Part of a small language model's weights.
Size: 10 layers, width 192, 4 heads of 64, MLP 640 GELU, vocabulary 705, 4.74M parameters.
Architecture: LayerNorm before each block, rotary positions, biases, attention and MLP in parallel.
MLP neurons of a small language model. Each row is named by its layer, matrix (up: input weights) and neuron, and shows model dimensions 64-159. Each number is 500 + 25 x the weight over its row's rms, rounded and kept within 0 to 999. Numbers have three digits each.
After each neuron's rows, "fires in" lists the words (lower case) most often at its 100 highest values on Wikipedia text that the model never trained on. A number after a token or word is its count.

L4.up52:460526524535474494550479562508500466463539493509547496484468474475505476495536485498541476500530447510514532512463501494461499468520498493453475535512502498502491429501512481472491513490485523544507482556488480505452517475519486473474522551549508451488470519503495466576504499536492473492
fires in: "used" 16, "also" 11, "one" 11, "not" 11, "performed" 5

L3.up505:463561508535492498517483476496521519501524440508499515546474498503481474481512492474493506531496502519471487496525537507551558514532523531543558461520505540521490498481489531502536486497491495471525520493490554568518501502517487472502552489490497455441532479474454473484471509500513501512
fires in: "country" 21, "february" 19, "derry" 6, "entry" 5, "website" 4, "henry" 4

L4.up281:477491506538485511492486498482479478491498511509489497516498541517537527482489505534472548485526498488494504527493537482476475515470491517515486542501499487533514537518534535477470484501486531497489453563491480525535469503469515491514449504492504461538477497497492480510479478504508503440
fires in: "of" 51, "and" 19, "that" 10

L2.up542:562470530510523490521501500504523501539460497501461514507489529532491527500463465495458493459504546501467485512473483527495505480476535469480474547495470512497503495501539488491467517510552453480520456537500480524547510493463499494494496552509512502499495481479527514508500515495495500463
fires in: "it" 75, "language" 6

L2.up343:490490467511471479505523485522489480548484491524548466486560479515486499494498531475519439505494469507521500531528534463500508526492445488513482479464526495469491477514485497490524513527492533508501484504464519482471493498537511487486490463503535521497502544479486498463535460514504451483
fires in: "his" 78, "her" 21

L2.up336:504516536532523492544520476487505491500453494524544481478455519510516499475486534503494539470488499510550495521526488498503487497503511502476483531554478510457492549505502496530499507491509540498489493459499445517520527500546497485509516500467494491545470528448506488443504490471509527535
fires in: "also" 72

L3.up440:441498520508485487464497501510525520547507497467486532539516522460513511523523504487525528514488534477492504497496531497524547554506523537527505494496494509521502527531471513433517527504495504471526493516577514497477488484482497469487527491506567477448475526538485494495521540530524490514
fires in: "during" 25, "result" 11, "cultural" 11, "agriculture" 8, "agricultural" 4, "culture" 4

L4.up13:515529505490495543513544528463494496496463572486477431469478512531508490504509482511499501469505493510447453546525466495503492465487521518479489477513487574491494510478520477525517474510513496495473498517526512508502531509495461504456523485506493537518519507495526453447457465539503501513
fires in: "when" 26, "only" 7, "also" 7, "where" 7, "team" 6, "however" 6

L2.up580:509499434483486553529508502470502482479461479495507469459519549514535469479517470495506529465498523502483507471499460518464501493557513476467479519494503448492517506506498537528479476502504458489472526503517534524537456516490490489460494504463509500485501490510493493525434488479510534477
fires in: "about" 19, "without" 12, "turnout" 6, "while" 6, "throughout" 5, "file" 5

L3.up206:494515555510509497540507515515511513410466497513524508493517468483476514494484481508473476494476492508509446481489512458440519459504502503481467508492498496492530450497470439528491550536478494506474491476458466517544492465522516503492497490494514493522516542526502462477486511546517507512
fires in: "also" 72, "his" 17, "based" 5

L3.up408:510486503464481493550488519478463510538494527534529448490512523500482519448524479529522530492550490494502483501499548509498507525496541483535499517499519525535470465498496493468529498492484506520477471513526512525501467496465483495464494500495529492508502514501516447443491549507496498493
fires in: "on" 83, "only" 13

L2.up106:478516483489501529547533512471509536490519483468517536500482503504473478480482493495558490521456458513485489493537500479494513531518515496521495490527475509520520528487481538488523462516485530521499536511513513531486511469518457427497543542500504510517484486525520470525505482503488492502
fires in: "has" 61, "time" 23

L2.up545:532517533498493520501517523480505512425487519518549489473487520525492510509518524510539509482500458462497480511457511504511484492517555505474469545496551467457516523490494467495524525474521524505505511520475503482527500516504508462510521481478510450509500546465504503531486510504510516499
fires in: "it" 49, "also" 47

L2.up447:536515564515512513513526499490503510475470532500483500465517485522502490525488532467535528497528485445503537535530467522538490487496545517532479535560499450466498569496513528502498510499494524531490506489506516502514498488490482509488546496509470509483490513448525484518446504446508511492
fires in: "has" 52, "white" 9, "site" 9, "website" 6, "opposite" 5

L2.up376:507479494503548459469496472461510477546499481549506494505548499517510517532555525494492509523540523510507544519506508463500516503529477510471485492479503527458469502507498498507486515522530543528522495519508513508510514522464511551479472502534485507446514500497507501526502474488476485497
fires in: "it" 73, "one" 18

L4.up325:504502487511508481506475498470486520493510527509493477505549537542526533475510483532505469514511459487497472509516523530489424487519496513516481501496477456512490508493478559484511550510540561532464476540518488527492514483518508517467455496533504499494461499497525530471504494539529487483
fires in: "that" 55, "annual" 5, "then" 4, "wife" 4, "announced" 4

L2.up180:532498530479511470468525503492486476489469472462538447541505499477547531507500530516520498471505435483498496512512524481494507529551474545494482466471475516439460496531507480504483555503488528504519501427480483491483501475505513515509496515493545478494523546468524514471484533518544528479
fires in: "which" 64, "also" 36

L2.up387:541486603539515499525514438485511503478479530548509504497525525497525523515485514499522494471521521457499469532489476512499513481504496536482490515510504497470482511510531494462490534501468444517491484495479500527490518488494498478469494505535498517504513482466500471462506519508518520477
fires in: "time" 38, "also" 24

L4.up7:501463470496536516523511527500504501543459460471537480482511524495517489507486498481530501486493484442509478554537519521483561485525544479517522510497531469422510450512531521490515502482473457485493500499508517504472505519486515524505502488495531513512494536515523498506492540469482477485
fires in: "on" 24, "based" 14, "released" 10, "purchased" 4, "wrote" 4

L4.up228:513507432537486426534510498499510499484505487488547458462523478520487468440539496507492527483495483506493524502511492502524475484487490511531467514488480510519494461460481505488534505512512480529499518512459520524556465515491472504517452479501511506490538505489485488521517488506510541498
fires in: "one" 25, "name" 20, "game" 11, "same" 9, "came" 5, "school" 4

L3.up489:494555564523529486491542521475517512518527452514485496548525488462478503501563489539489470519513490528491526473443512515520530488519525472502491496498474520513449539527488492449482508486498510504488479495471522516492529481481501488469494492487534450461507485494489503493470490496501495524
fires in: "college" 22, "range" 12, "change" 6, "age" 6, "george" 6

L2.up21:472524518492477468551536542534472502493476506490488505520482456524474527534503499482501493473506447479515475477535528485551517479483516490521486511521476491517534487467473497500534497538527499488471500534468566529506509518540471522509508475474515511488514553534468484520465513499531527511
fires in: "their" 53, "has" 47

L2.up42:493514483485531503509464475468475526514527527498506512530472488485490500470510518510497494506481485493493488452477531453498548530502523522543538472514498523531503501485482485453517498512544556528471471479502495513538528454517474532514474533490519510484554485564496490480482498498512525469
fires in: "their" 50, "two" 26, "american" 4

L3.up194:491544501495518488464494499500526517442498510459547546445511501460511524493458496499470498500513470564498545483498529502479471481481480466519435482473502500548476506530493447502510499469527512480511513478439477509487501474465489493544439533519545467526456482489510516532503508506503473477
fires in: "that" 76, "one" 23

L2.up444:512521541519483498510514529497524499448483511504535503491509528498552512458526493487482531517528476485478463508505492495459473501495511485478427538513485479495505507502485426491497530535544517510528456460468517504498479474512505486471460492506498509461512500502518468521548494512492555518
fires in: "some" 24, "one" 23, "home" 15, "their" 11, "become" 10

L2.up539:495452508475474510499502469508501469506475514490494519538521503493461500525528508529499486500481521500526515515529487515481511474538482460514472505527465513517503493502457571499558510509530497506485517521548555492511482460509485466492510477508532449454544489532497506496505507514498515537
fires in: "through" 22, "though" 10, "although" 8, "bought" 5, "throughout" 5, "thought" 5

L2.up604:498459485523506454465509515516485510514520475485502482512538517470552506492562542506494521534504470482503495504470532455509534480486501536501478506520513549464459480497499477484508502524487528531533520497470520488496482467502531499480461506482514498463490522507451514474474493493554481484
fires in: "her" 24, "used" 18, "the" 8, "use" 8, "uses" 7, "using" 5

L4.up211:501503536484509506504527478458499545490491541484511463491492481503470510493508505510484500483509523524438502500513495507495431508454517514524446508502494531522495488499456494443513513479498468489449463519516474489510509525507486426481488493517463484534512491453491478470519484547532483542
fires in: "he" 49, "she" 11, "when" 8

L2.up59:486552483521472551529523490501507525539522492463496478489519506511504481475459510488493528484510478453498527493510501481499521499469536504461524490477499465517506586508558490473535459493505466530508485486528500480472512519485463510511512515513512416481521526545475478516491552517535492515
fires in: "building" 15, "about" 13, "children" 8, "child" 8, "without" 7

L2.up205:478511484488497496540515543532511541479503491493490516514529530486482470484494459540488512519486502492448494448487508493478458501502499478514492470506477507550461547518529478476461503519500495472531459498476477531498508510501510514490477527498522554473544501538519488486470481486467545477
fires in: "league" 19, "about" 17, "time" 14, "due" 8, "purdue" 4

L3.up43:531472497505524523528510559488503500470531498482519482497469503496480531472509457530463530514486507470486473519518467530483497481485508502510479573529488524458501505505511442461438492490587475483488483538504474486504505504486511511500472501515488512500543502504504474495529514526493461516
fires in: "also" 64, "cagliari" 4

L2.up365:531507579501452509541519498521526492505500492482512535474516489524426517492517496515472486507473490497474475477504526524464498514447490535504475456495506518509518467512452505506510474537474487566501534541527452511492505490542513499456478511522517526501448535534487506452469534558492484513
fires in: "his" 49, "town" 7, "own" 6, "owner" 5, "owned" 5

L3.up341:582527543522539454469523501520489502489466454513486516502523498521523489511449494522487531479509512495471480515486482529482508462433497466539463518450432508505490487517522492459489463527521487443493493511519455506545509506462504494520500508523500518541498517517519519473498520513523477495
fires in: "that" 62

L2.up208:506495531524492483487502506488463479427452462518473494527512501492491474505510505487526533511488466499489482487521500474520502470507467489514491469470481498518501506475529523541515499492515491459515496499495513557507489487518527507505485487519510496525548515559498519465488536546523506512
fires in: "their" 53, "his" 43